Part of a small language model's weights.
Size: 7 heads of 64, 38.7M parameters.
Architecture: LayerNorm before each block, learned positions, biases, tied embeddings.
Training: a variant of Muon for these matrices, 693M tokens, 10569 steps.
MLP neurons of a small language model. Each row is named by its layer, matrix (up: input weights) and neuron, and shows model dimensions 96-287. Each number is 128 + 32 x the weight over its row's rms, rounded and kept within 0 to 255. Numbers have three digits each.
After each neuron's rows, "fires on" lists the tokens most often at its 100 highest values on Wikipedia text that the model never trained on. A number after a token or word is its count.

L8.up960:114169142134114110179167115116109118195124167158092107047113155094128126128145094100117147132100144105084176214169085229150186154121126137094142096143105088141124125121151133134164115131133153136150128147108077133134208116205140116122106107071171091062104145058094158129179103106132132112190131111085138102168174201095153159127200080085174132117091154149098148146071152081122151104094095131126158065133178069104128148109134086149145150125164116099130175165178112157111132122150196106116124036107115085123152128084128136092197080125128125133118137101141163175153104104093132124
fires on: " as" 37, "\n" 17, " is" 15, " was" 6, "," 5, " by" 4

L5.up436:136113120143103138141127160180115139102117188163156175158179182165149141114077147127130121075164103173092120144106126136117095073146108142130137080094144093137123082109119131128111094073103108151162153145113142153086156081145132156122107136165179158092145079149134180060117123078111133129150129184177151157141088123134222144156075127114148091101136119108132111042092143182137162066094141118131109132084063082132157131109134144129045122156112109132113141140195145133140153148146137120154144103094122160098110127113130197156095136127078128104119122126182113122110101133150121119
fires on: ")" 28, "ing" 9, "2)" 6, "3" 5, " it" 4

L8.up539:154152141148041159143124065146140110157106195116093118146091151156189116117063108153144149152109125126128130112148070100095146155138118108129164063149133106118088126153110074200127099137076075097111147143117089095168213102118137179134152167118109108094095131139133148101085137139177181162134161103084121103102215130169103128084133113140094157137169144121137152094168156126107111082148072108167182116113119197096073069129163137215123137154104101162121114073129166118142155095107095145102163062152147150122157188106110157119159118022117133133142130111122086104154122097186167129
fires on: " an" 89, " |" 11

L4.up902:155089144167119158131113159105191114156116118116158174123166150147094115128182077094098115111143116111160133118157163137125167160153122100100119165139173071168106113133050128109090141115140148098153111128141130196157169145148175126158140116149105139105114153137154121160117141157129096196112138197118119155135129109131099112146128121133158162108125162040128159111133103114159114102123152165068128130094102115135140064120135116139124150143109073170089098098160082138147132165125174116131182124118118124121170177084142206118140139118141202124089046156123155144059126076163160112
fires on: " (" 89, ":" 5, " " 4

L5.up991:137074144127073182091106133111095169124093106116138125174133167191113138157099067106122142135175140139101114115125213129120150132148078108130089133085109093183136141147164093142143150194119091169128123206141194127162132123156099049105059145110130159174137140127122150072181141115156167135114139127104153081133128165140141122120135153139169134127154113174154112177106160143099116128154108094152171125083172138112144147140155108107145105125144174075119145140085184104116172145065146093125118124146104141124169144093149129054061118117061149112189096104192115117112118101128152115
fires on: " |" 33, " a" 14, "\n" 6, " or" 5

L4.up486:204149135232145131165143145122153147142164123126159124139117181090106161086134055126131135099154124123103080112040120126202094103175139074101099122133164104127060112161132166094121166126122129167161172000116153111110150147154089099194062124212118116096129182058057168130129151112130177174109138131113113150112179131065093141088129086143126128144124161050065133080125126169138132166133089133093115122149119105121151166162144132143095123135139165218123118119134122132114102190150135138163168127150075088197143177122131120043098152091152112141137123165106128076191102181129160202
fires on: "\n" 25, "." 19, "-" 12, " but" 8, " is" 6, ")." 4

L4.up1021:139134082107168079104080110093118079126119112090091126084113174171082139110150077139187130098139091110110154114127108168111143109163139124185103126188108138159113119152148207115090138131113147116117170163132155110147142080152103189138065103163145097174152079169109156143061059132122139129099166132150051133090132110128157162133152139118161060113136080126156096181118121137125152110140158168125156113080069101058113179115108119102141110155117177081098117111153091173138121170151131188171115126117139076137104116149185198131140118118132071082140129140142132128096149097146116190
fires on: " to" 22, " a" 19, "ci" 9, "ed" 5, " certification" 5

L3.up973:135145118154114107210124175040113171140121100170093121184129162095150111103187170111140133079086170173168093198157135144120126119134122130097126138053152093155133078128121166110131163175083170127133168134145127114148129127080116095126141153183123103100142086115117135133151143126181127117151050153102124142142045150146117108160152140112074132174159203099153195116132106132097090098084124123117089093160160121141162134144119072118134113122166174190090167089132139211098156209177089153066155112134135180125102110121129157100131112138113078149163100087116115110103148112118187067
fires on: " to" 17, "ed" 16, "," 14, " of" 9, "ing" 6, ":" 5

L4.up416:151126136184091124086180155144164082119123191155107122060118093163157171120133133160150132111106125071139135121110137101097111116138099135153090123116093157186153156114145147117139155122074108147141116165124108135134186137120147115148134117098111133133096117096194154115096161142099119145112105160100128074134163145089105172132148135096112152062090143133148166119137098128126114109101099156180167138111135133131086136128096082152121096165109115109174137107117116119172071114152120124123154116089136164152105140075083125088100149099156137142041124139144101090187086103118143179
fires on: " |" 97

L4.up609:167082137126093167106157081110152141195113140129141137149080153155149077137136154164121131103098139154118157137181096163120108103160126143116193076082147208156110112079156100161159102132144146119142090115121177093152099103169153110154135138113128112114124137135155124170168195186151137178115128130151111114084150068122122095132167196168042095128096137104086195136150149130185178089112145070115179183133124177142136113108177047163126237119081082189154118147102147153151138134117139115134107121165097175152128181127077159180162128099104130109145154208146095161118139114132170144
fires on: " an" 32, " media" 7, " almost" 7, " Films" 4, " admit" 4

L5.up965:162126135121114083109152126131137155173151154145147167192117144075105132083107144160125047080146127145110127145103090102105115138109134119110081118106114214190060100134105115123108090173153085153083158076103132163127186135130177169148116083226141130164107058074128128176110077173145140179118157153151125099115148125106069209134141146111153128086176150119153046136151103152121116179151126147105125141116106134019112077186123133115132095151168136158102117083101098127146101174122191106155124121124082151187174145157124139169141129129114135095119095129095102101136154127158103112
fires on: "." 41, ":" 18, "\n" 13, " |" 12, " (" 8, ")" 4

L4.up361:162132168087095087077157181103171152130122121159128051136132105128166098107143157084103120209189116153116130081047130146143190106133167139108117097106117100042153113119163110126157155116122131146123133096109146129130115120099202085052173152108031098055121100101108130136083131129129157147179152168133094132184121116100172132155154080164128154111069108117164113092132175084153177131170206111145161151138106174093131103188073132107128125107102105172066120135118097135050112130175173150127139078137172097138132156178142208104102114167142101108136113128068119138130174207144161115
fires on: " |" 41, "2" 10, " 1" 5, "4" 5

L8.up478:102109114136157115147106097124217149173077121102160136056162082163065144092117092146105136146113172108133116126128103166109149114083118118169140179122180103071146132108114143130059175095101158121150184139081141084166121187089081157102097110120143118191111116113109142162156109139128200173151082130142160126064104100141123147141143136123101115114103183141159135122178089100119164146196134192125176160146154126141160135103091121156140136106160112125134158120133161118099116185128136130122157143139148096165097149102129103114056099089103142131128110096138174172152103172133087119
fires on: " " 30, "-" 16, " film" 7, "." 6, " films" 5

L4.up858:119148157169168113130081062123137083177139159140133184153090187095101155151102090118162136140156119167134088135113173126158144122180165094135114168122122099101069138058108182156176083168114178147140145066098200146158189102184099142109115111145131124130082133128144152127132132225078132154111096179123119186150119103142112114168123142132099140155141104129156109133109130161064109129147113121154154138096085068145171116133099077104136120137090117073092169111130089151152025117118079111124125102168099171091153103099153106077053143189097163215126182122122108126100141132127107148
fires on: " |" 59, "|" 10, "---|---|---|---|" 7

L8.up1238:165095155094115123153186144086101092183096046096090131059113149179145137066099189106084107157169108097154141162127116149115131118156134112164150090118105103169155126145146141117209151100112066154175166138085095130142213181109159171077103128116097140137160110104148129121109115109181162145132105143127152161137203105137147153104095129088147133072102119126158143138100107096100142131138123137203113132145100100104107126109206137132126087154124093110166101149111117146163105177081142115132110119145145169113215125164180131117104158129149090112196125157154099153152117057102128078
fires on: " |" 50, "," 16, ":" 9, " of" 9, " in" 6, "===" 4

L4.up804:073091092081029109059154153138153131115117090133131221120149147185159179087205100075135106202153084135150049140014139171157179090154121156122139155113127140138092105161163113171133097095190162150152141109119212146101085131084158108047132160154129162041180100080100117121124122148155125089128121158141102151112120160090122163148126104159156116125139073062121133134114082069106139121135139103121133113143103065090124154173109135171053156099170088159122141125138086147096146149143172088176131154129165136142177098152121174155168110209149089146068125142121101136124180131081177110
fires on: "2" 21, "3" 19, "4" 17, "1" 10, "5" 9, "6" 7

L3.up356:116088126155186126179096129064208122132142073147108115131141164118082141091134185135126069165048162101122092101171118147085168117140081168160194092098166116242144127157134129153116192109133073142159171152134131115150103131103091165141122124069091115149150074139100118116154118093161168138132047090141119151182134090099118129088092161118111115093153135114127182150108173134211140054117139112054111152137109144148111154137147124119134152104199138128123124126105127140116115124119166166140187117186131176097129118113163112140115084108114121146100054135128127111092113123157096138
fires on: " of" 36, " to" 12, "n" 6, "-" 6

L3.up704:124138112102096108166134040160121116108137152136114166107121102092123180099091163129155117087067130145135151067146104123183098083129121110123111082136093122081113161115151181122117081113156090115089133085121129134139186158163105133133124084138110103068143185139112115122123094178130185148077125133088094091126147128082102161104094074132127180143163160134127100098105056114129125118139122225125094117064133127176158096092100081170159197155093093180088124117096121081105143140159079188169160113121080113119125156122131121110088153182132132188131149091117155153130155134172117110
fires on: " |" 55, " died" 12, " =" 6

L5.up704:116168146135115137051119128111171063162090091117198135129106071122154146115103112088104186211149115106130139111121158136127099131112100170140144044132106102181170032162073158090128133111141072129157113112059137159141122124126156107146097153177110110039174142148095126144170134116146141096104139192122063141103154153190115163124139144149160136094128138120119144077092169147200157109131155128143149141083130144126111140105123113119185101047136172099089141162190143130076138143099145140108106165090113167130115152142124151117168124137148142150082092111150156162088130093112119180
fires on: "s" 39, " of" 8, "e" 7, " m" 4, "en" 4, "i" 4

L4.up401:127111171106138097147134120130095177164122157111146142090147167112115144111125117168132100071092134069187117128166079102128141118209129156098167155113158076206101100132082122149147160137159139153186041106129178126128150126137145140116175100121132093017135154125142108154070122194142149120125093125094105116163162149122134172111046126097122156184134126101130138153145135133112141101103148170124171063207148163093145100123147188141083116087095143164173174188133115098151148131052178150104152133130129145169108064108083085077099108097120159142116107177110148143074138126150181138
fires on: "," 79, " was" 6

L5.up428:136061100126076092096124116149126156089123126129117098099113080138150107146114129154143138151186173148183150130126118163135161103111134124185190087130132198128121164075109100184125151072133185165140166133144164148123083079100148075110148139106217111125119177135119167111136118122108102106177140155160093115090147056082126152069151165207163131172111148083140115123110089141157158176123142180102112182181081099085079092186134104125095131154213171139100079133118105189094085144078168083117150121102145127129130147149124183124151245132159150152070140124128090077158116155156137129
fires on: "-" 35, " ft" 6, " State" 5, "2" 4, "6" 4, " in" 4

L3.up148:160158050082151125181107092119173156166163147090089133150138150103083100130094094122115117132118122110094181117113165142079106096151140092144116144089114139108119117137156119124149142115098123202135193030134185140077150145121195101163099100140118111098105144172129122099157111139186136122189105101089113120134098134068112068090090171143047089139167155098191200112163094122173127112121094142025089039092102099127160104164144150116168128023161151132147125124094108120181103147092116140107147146130148073155119119095057112104031146136124160182155105091106164139120116179133088088
fires on: "," 80, "\"" 4

L2.up706:090109081135151166170173134086157110133118106154064113082142126087164140194153148153105099107107109158122080167125160078094121121146115113108184072095160069186105078124164129115149136151140179110255136171170187189099139120187137113117101122138060107137123117131127153189160185169166141112156105133186100168085174140132134109131144118101099119177114185102133141100137105123099120173130087113125104092126112118100120135086110125138114140200123122147108155108137072126138139138079106089154146117137107116152106135120137147172159093104089168156168150127061116114122130112126188108
fires on: "ing" 36, "ed" 14, "ment" 11, "al" 9, "ary" 7, ")" 4

L3.up1080:130158118143175135110152081137104149094100161169122102064147091116099168174106161148149067086165109109102116124055115114164138088127141097130164131153178103083132086102149167097137096148140145100092145134149058146155116089170112118152093124122149108116174172213197108116142138097138121150082132132169133123075098119134051124126174143150185095167105084103086149141119112137169156137115110122121179117158168115174106124114136146142132148109131141122068167149178110137104173148198083201112147110122045115150126082115078165059138131141126020145119140167063122136126085159168108116
fires on: " such" 27, " this" 20, "-" 8, " these" 4, " same" 4

L3.up822:139095114092155086122180186138145141121122127127063086074105133161147126093124143108144118169123079085118157128089058104118096137120107095177088115108130237134136049099203183121117109073133132132133182182079073156125153140144151118089160090222106112084138120146147137171139142117171147054103160170110131149149150075177089106090107125085088148169128125142136162109088122128144159134077142114100140154122140164151055102128119105139135149093142113134132144133182133133112114140076102115108151118099113122129079157169144156100122095087170159124146102183166096154080106196118125121
fires on: "e" 21, "us" 17, "i" 7, "board" 4, "ium" 4, "ot" 4

L4.up1144:181139058169131127131172059119108121110096116128151130105151161145074094140088135184039139097127112137156127145057190115143144146132197137077152167172189083163199150133076214131187141139180186098120121055136135120123212139114092182113079148110158091154145126103146106155184114124042163108165110156116140128140152152144154131147179187167150051159141075107002216104161122138145115132091103147133149140155109157136140166162112081196150142087131149140108126158180103128125204145192164128127164144133112078148110113132155128148170146128115124114125107076097118090049074117127086126
fires on: "-" 28, "'" 14, " the" 13, " this" 11

L5.up1308:139184082158158082178150146081124127109119122085106104141110117113125180154130138098148135159097102123132096139121123146115133142108155163153079134130153107148114092185126180129137144097121055082122145170122123145106164135154124098172162123118109108098113107105179129157182116113182155101107157133080130133151130151115184195165125165130084166162131178160110114118140133099158090131111143093115097141172153127112089119095104099182139121110169183113055090099142141157082152116097102146124122124120169155089108131180124135140181101155156092129137097156119108107119186144142117170
fires on: " to" 15, "s" 11, "e" 8, " on" 7, "t" 6, " been" 4

L5.up133:118197149077089089076162143128121186171200097077121113114180100102125152085116116110097093107115149149138128091140127123096111137155063146113176154131121183138167144160121167188066141169117152167097104093100122138117108119163127107112082084109104163137125142108169111154154126167135142075127157162158091146095134131126125104170173153076138125170170127118171102181111165130153157107106158168202145150102098132113112150079156063073153139174133136182093078163095150050126152099103126111145144149202134157191136123147154145092178165140174120100143093161149078079113136152158096171
fires on: " to" 25, " as" 19, " of" 9, " be" 7, "-" 5, " have" 4

L4.up216:151113112153170186139093140105102128123151129131113094164120183098135101099127129137155136120140126145132145100143044108092144126085176179126150102124094093120111128131153189086116165095098120160168162162158090143155223132217110077135096102135098117083104131125150143107130145148094120130102083150097115133102102120094132143100116155107110133147134129089157174117114101150142110103110146124085148037129095136168120104183092167131115143145172111133168138156114103129121148089133097094101155079106106097181138121079145169064077138135141121141140105076124133100178130156138136129
fires on: " |" 35, "," 33, ";" 16, "\n" 12, ")," 4

L8.up386:094143205105151087137111066137098110170118134077117139088123178145053098149147092132130097109068044082156125142069124114148146100086145173055170087130129084097104142114127171115174127132120132140121106142098195069092139130177137184094108098138081078096094159178134175183105105134126126126174048126117091130162120129124146147138102100104125130142130115049120150109170137118122121147113114123078155106114147143136107115099111151103186122161157098100103150143211121142044132143128170145076119061080131091141122133100111170098104054173123185140104143105078145159074135102153152174
fires on: "," 87

L3.up647:149151137109138175118161140113145142104156092136115216133109160139076127133142115121106122128154086063140142165007147117138119141125166092154145117082152098155151113097081111128156072121136120075124153142138109142141247074143139115174090066093114120152114108115148129108158135101179122140130136160138084149124085157124097156121122117119144126149108143068099146119087108155154121125112123119055131182102197125096106107121159166098148098147166165142177133132090112151242147098110135151155120135141056095148199166136083115126131098168112140137129120117164231118131103110148178092
fires on: " |" 42, " 1" 16, " " 9

L3.up256:131145161064165094118144115149222168105110117148140147045194129097146097120153174125141082126145176084095116147176114103130118134085143107117148076102208158145158125144144088113128126092091101125147108133100122118141100109061153142145178112117030141130147167150130095171096154128103130125091144187147116154085073026158096102104149174135166120085081143171162119120135126112127160110104145068118084192141102129107143155116152116085107156118137143149110117081131126076135161170113145078101133099107180179131115174130099079144155140142137186120120091177092146176112107119093131104
fires on: " " 50, ":" 11, " place" 5, "," 5, " the" 4

L3.up395:180119097074148114087125135174187096160137094130101107112125188138118183167143135115137086154104120135140111125141178150112082120133081113102113160076183151114119120124177126087087115162119120176090130113117189131138141111085135131071100141165137103148093163110107139051191099104156137111117149163140124129141136194030128095148104133122103042078149152125187145141156140086132121139130103167072150113157131125068129077133145104130066131072116176196152124101084113116104086123070114124123182081122165131137128068065136130133124142134167133118132172078150094130143163114076180138
fires on: "," 61

L8.up607:175089164150093104218144105121133181117173202124145142170127148124121150126144115207093123116140106089123137165117071157137126066082131083097163123121150159139125105093129123113115049099082143184150122098145170082198101178150113122138137116049072148161128068114117099090161131096122136186099143132141178096112113157069100146164124099129071149121108085169087084109139145126160165105171099160102189133048165095172135180127190094158148148119116087166102131167145190125120110128158096144102149152090221166175146136122081110103143162099140105132088149085156111132143127107132158109
fires on: "," 67, " (" 16, " an" 7

L3.up492:128109132161146024085173100124123050094086113091117108088119097142109151129105193147104122164122112146160117071132115124071161112112138113110077146169106132163217135119189160160137103077144141117149105156124030175132110160198112096078090125139136100162147143192087167168132103144107138097111143027150091136110097166152139149143127122128170107168140180098071103125106144130100149092136121096117115026101171159100069125153165130134098105132118127081114097124161071132153136175191081127090126066156127105100038159092112155140146114091133130121081153108150136106088080098127118117
fires on: " |" 48, " based" 5

L2.up679:156172133089137122155133115072203113170143146178103155144137118108129135133093164101135089140102160049159122148157147111131099120138160142158116071078147081116113160099157112104194139173113151146180159123111180107089140138167123132106106160134119113070125112094090114063167126129180129108087076148139150159131124085096143129118067138161091080096145115133153115091135138132154116102107144164121101077118121114156128178105178182123116171107115190107120089108148070143062129148047134170129053149159166093144093125090139125129034079131148177178115140138091146130120119114107148110
fires on: ")" 74, "," 20

L5.up1193:095118047110140141114112143126110050189159091120121143079130091108170173111144053105151175099149138159122191093080114088183143111151150115179132093110121126131137099105146127163150103135149168086156163147070105095133155166119133132110078117152119093101237138117164160109101169126122104138049123136146162130160117192142148129120098136137095082117155119127141118182098149128171144098143144137167135133166160080180121150150122128152116189142090156112156127120161094087153131089154118088163148096109094102116160114146164101123125116175108082128134161134136181062127155173133132147
fires on: "-" 37, " the" 21, " to" 10, " his" 7, " a" 5

L3.up707:162124131125183153086127170111158132164169114104164130086112088141142156101114119156121085204222153063203113116108183131144158164175143099146157181093113162121093174051141146148052136127123121134153119133116100124162087081133149098119095142133149147142111173124153127109103134144160123176081165092107116154158175110088101118103111131191128166155150126149100106189070170138181139131140092136149085085096150099079101172126124178155121087145107136111160166129200113182125156125078080156115162086098186181110109138138106131112116134057120128179114100122083080184092137132168142120
fires on: " |" 30, " of" 17, " on" 5, " for" 5

L8.up726:080086181236131133147141168061117100108139162087111184141126154124152150176128158130055092093161121088105100097102175128136165090171133136136175117163029170096083110151164125115175056122089154096132183165119111122174199121175083190137091159161125123115118131210166168126165106139166119117136134079146135135154147132079129189067161165090140170116048126120142195120186125136121096074135168150145125067160069101198075118099117103102104117182114076201167098138122097165085033112123168119071155072120117120140118124135131132151128098135130104113110104114110099089109180154161163124
fires on: " with" 27, " is" 10, "s" 8, " announced" 7, " was" 6, "ing" 5

L5.up1052:149164137092111134177121096086094124147111156086138140166118160086157124124087122134139140150104145074085139122120152121069148146123136134111132121121108165134131103123131141114113063137123142112161125126105117140155138178176110153161130129135130111133116088206095131096109160145109119159213124120150123104157130240097196111105154076075183142193168136166101204107110170154163099106107132111042174118090142114124154135217131192096161123142148094195111103167131126126147101158128134095100113140070135140175126183154134149148102134090119132084145137123159125165182179138134120078
fires on: "," 82, "—" 6

L4.up1227:118159127098077112159115088174172145171169168123136106158139125186103128117082140173106106060140095121138173146136187126119125114106132118118085128126106111147147112103138128159125155156123157141156047103093106115159106113138127140143071093147110110161071119152105158126124141113097155094147149108124115120154096125090098117083084069119073125132167145135134118097138100144095121107174090113067163111132121149093133083146144148158180106158169140150113130114099097130191128138098166178098131119109153095102171113143149113082089159125080147108169105096105164154085135200150176093
fires on: "," 39, ")," 17, " –" 15, " |" 13, " and" 8, "\"," 4

L5.up973:105145125110127130085144149148100124110138158154071126129115117175133149143118124163096197130112139091126033164124089119179184162182174081087202064154144166121117169143167147152086098131155123144111116117102140114161164137183118219139083108124103096135165095114165113111135124158109144110118200092208118136166137137135186169094106105093108120129165145128137175113106143157110116177180134127168174132162097124128063072123148159192171120129112114137097122143186133103115098123089153163113129169160153151119127153102109133126134127122108113112155125201143167083117156112142103109
fires on: " an" 30, " 1" 16, " a" 10, " the" 8, "-" 8

L5.up916:154158112128128129069076177132139155135160098096154134124129170123084129125135089130144131105147100169134116134066135124129127194119088047162117185146100123092139125169143171101135177114176124143146130154076146132124155085154163086072122131165159081148195144102126167080158110080138147155086065146184146122079149186097140126237084129130092125092087133110151093150139146171143163136132167108092130088125155118192123111142162108114029137072099162097133135101132157091118141130113178069174128142155129110097188128115129134116114130071127082194134130116150052157131125171137082118
fires on: " |" 24, "-" 11, " one" 8, " a" 7, " goals" 5

L2.up1160:086163118144141106108177132131143102141151120095178093112091142120108106106100109132174149167165190118134154100168115158111151148072139167114144030170121109135226135113137197096130142100087093171134112171138124061087163135111145142083101117149106100160126125193128149100111127114151221165117137056121141166102126111133168138103107144110173120128132158100060119138124127113119153088130134173135211134081152160084099123110181155113143173094170168108078098133115117139135144152103220150142136187177134166157099129112151145149143081126105133143128152170120128172102119177108159119
fires on: "-" 93, " or" 4

L4.up244:160166142145175138160118125095060130114191108122091119050125080095115122134108160112145152106142118111147106078093131111087105126153142128185119141179112181096102115089114170079119194170189139160120159122118124162165130129157133165150082116123159126163113135128151117126115131121140187137141143112107062143033118162060137165143129089193095155105121104111113087115092122092164118113097183174112061118124157129056078168160130168135123138165165098069066174082151145078177110150091150152130142074067063170149085137142110202096075148103145140133105149164132099150089138092121121117
fires on: "-" 39, " |" 18, "ci" 11

L8.up767:116122129138116120153167149173122152180082184156124113156135138105118133098003140153092133112086146153135100170077044147152144085080054107171112080151107135101115138161134080132128099155175091188139135157127140163133104069162134080146127085182169116103117098176139151100160116102136160164081159165115087108129118163098134097155114146134021092094154107113140159154104158134091177087181122121123139110108146129178154148170138126143145106124100051142128174101174105174178118109119139167089162193182170106127163126186104101149175121156103155121201114096137091085141073028147169099
fires on: " an" 62, " An" 4

L5.up607:170171085162135092099153124153219161087095072185175111156137110110106092115074160084127076177138061157099078153132190140084144107032127139112126143218176133180145111157102056104133113098107138121116110140185084115117138116150151155114122131152152146059087095180185132153142111143102171080169133177093110102089134115143168104155145123101118124139178156080131103150107166161088161157128120185179148123134117101125130147128154104115106118102160093128043117117168132172099175157101117166128095122093128163184102074087121143099202143135075192144114141101087167139111119152135074083
fires on: ":" 22, " of" 20, "." 15, " was" 11, "s" 4, " is" 4

L8.up648:154120160165174134113212142084125146113125143078141161142136158175177131093083151160057114069134104142131168133143125144092172138200107115144128072097100131108149167110127146068175149131133123144137149120124150119148181197125167109143177092162131172165138061147132154106132062171183113146123140104184120181144151094123147140188191149107129154127116146140139162176152117184110119108103121161147055101095134142157098147123146145125126114157122142120136104079129129140108109162135214139070123140189125142123133125152095126122157124103131147122088161172123123127151184089105168165
fires on: " |" 60, " with" 8, " faced" 5

L4.up644:159124118156042130145210136152168096131089104173109124085138126131102146137161138128139089106153114055138084112147143116118089137131218120097133173123120117154123105079093154108154186148151154160134206130115127187130161182184080094168170060139127173174108135133187194134089130113103180146134124151128101129131105125162077098142164152131124144139107149058112144163128085072115155061117086091105107042103095127169063086135109116146118130147078116115065150127138151122202142111177083190165142138159091138125169162114130092141082165107083109116055161109145174075133093156155128107
fires on: " |" 74, " Votes" 10, " %" 6

L8.up734:141149188108110100167118150126147193113135146070099096137173169132152129156119132147134161081079141176180110121144167101154092155133107155118142088115137137118119168125122146122137161126162122124124203137108140124125230118165128112180115135124114105110141105140118157117159101181148212087199109182110142104143103081139096161149183135156134097131133111139155218169241156100169110149119079154079156111112102139061116095093068111149159119133125137108125100132126129093097091115141163130049123115054152114136139114100161064110142090153155137125126151178122090135106136187093123132
fires on: " |" 54, ";" 8, "," 5, " I" 4

L4.up492:123092124089129149125145131114190147146130148104208129128133145157184136077186154089184052143123144137127130090120146135097099101126148111037068090127109103125077112151144210178129138031126086125130115060116116116140147124098115169144139162165128108171135107124126158109148117124112120169135070148186081106172110120095191179074137162122142106102154142111139121062155110149071097142104136105112107060067105108128111137103173107051111064111128154148151153138179102104101141149124163205130100098167193105166124126044105149142098064140112146117121181084142123137123102167105131127
fires on: " that" 37, ")" 16, "." 12, " of" 8, " it" 4

L3.up1197:132124110156169124175133105121089091113157154058117175113115117094126165133149128115129153095089108129171139091147137155105078132170121153131067126139033113059133103122154182165143156138115154143140152150083108192121157140171094105149104124156148153119112158121113164155117132196098135120133134151215140141113163124181138094162065102092123140154133129121079124113133065113107102128081116114094153112076167081133083080151125148132094101166118107134097150143106087092147105205127149133115109145124110215093205144115181188117084109160129099139118160156143103107152153163122158199
fires on: " |" 65, ");" 7

L8.up506:094121121098132130130128064112133091158098118122138105170088142146125168166126166133140125081097114145167134155157134143123153104113126105131161038097171107184171095147091077154127077088065100079148188148091116101106169145126090100093103151165119106071133123191039088175167126215163181158083095140132115141151087138138139133053139155112134185072148101116124134114140088071175111119115104090136143162146121112183115130142150131173153127117113083127148113068089159142128135103136113091156137112043146092136114160124098156148152091170098158172188132078134100124160178147131160127
fires on: " |" 27, " of" 16, " (" 6, ";" 4, " in" 4

L8.up533:117119125102164074155158081105156123152107152127144163097141100131145101075123169188125091120153112140152068065110165122151138137183154129196096120097109117094124163088112115145192129095112095155140112083127103169151151133116124115116131114127110092171140128109070130118085175115131150165169115107180182135138102106147160124160179177150189126131146166176140214100126107089112127152126156085113147177170126117112159107088122140133113197116143135147161206096120106147151133158129165139116159105093160163135203141118146083127145146095190171151151098093129121181127123116133108104
fires on: " the" 38, " of" 11, "," 7, " and" 5, " County" 4

L2.up1013:119132101145136137168084109161170089161120120090153121123120077132097138146141098070157142125142091160114143092161161121151123118125104098080153158130081112118160119162135117162162122152119139114203149133136071135190173124162119142169149138148117105099107144118178152162130123183100131136154149108100114159133081021194123102100173127126110126104100114079049135158095150137098151175138087068108101095145189119067147129114088142141143107153157122148118152087044132144150082184143146131098091158124125165150127124135129117075115126173139105174139149144157136140087114164135141102
fires on: " |" 100

L4.up431:104094156198052119127081098148092158184093171136058113219128144099113118139172161154169086068137161133151121121109056170104108161154207065070097186155147068145148151159124147138127162112135056070115179116138160140166193170109131097139084119114138141118112140075112128130142103181130127156169058154175134110115139111113160109138118130125157127125128176079167091132124049129101157185137113221106164010180195124099133168144123159138063101158145118145119157154093162132160144136082133112181159172145130078169176151099110133092097168101123110137141100129108145131147171103096134141
fires on: " |" 45, "\n" 23, " was" 10, " is" 5, " made" 4

L3.up96:175177124196134094164202077146122106163119111178121191087132064128132141131129090119175198091086111092166082114165106114091106065133162112156130149153073106142119099102145106163152131168136124116131105131076096201170178144198103142140142129148114098153093135131150113125105159188201196129103097145093051130129161097191109079142117099129074167047151141114091092114101125092097103113177116081139102120058126080093056145103127109110165085146084088110131102138092128173156110173133057197180123114146124119145137094081156190114080168186147148134075133152136163149120122148138128153
fires on: " |" 96

L4.up444:143140164131153143104170107160152145116106081120160155073145163121144087139087072190132156100124106072121151086101115125116125102054117135182121110139137151095120206112132191110096158078120160153130120126121118117118132140121108164087129085116135159125193082165083145162127137145093130133115156083110087116127146087138169177086102155176155101161175106135135061169094105156121140132124089123113110109176166163193098076117117134160095157066185110105088134105128094157174105169153137093087186118166123128157137177134141148110087103182119137126028163155137098149114104107104111120
fires on: " |" 47, "-" 11, " " 4

L8.up209:105141113121089141122177117161157147154185080111121109180101153122104127101190154140138150107062146115129163105180148152114098133136141169165112133152152127148102143101130082161105102128147168157042126151149085110138184169069064152162116090099134158166121139135170154106157176127129130142141044171131096101138134156095149165133136104118114096111146129144205109117148151130102127108095198182143118091148098151187200180115125160184152154089171068138115157093112174103116121075077126088122163130192177146111132186126111122156138125110093133174126146104172131121170102122081092103
fires on: "-" 20, "th" 11, " " 8, " was" 8, " 5" 6, " 15" 5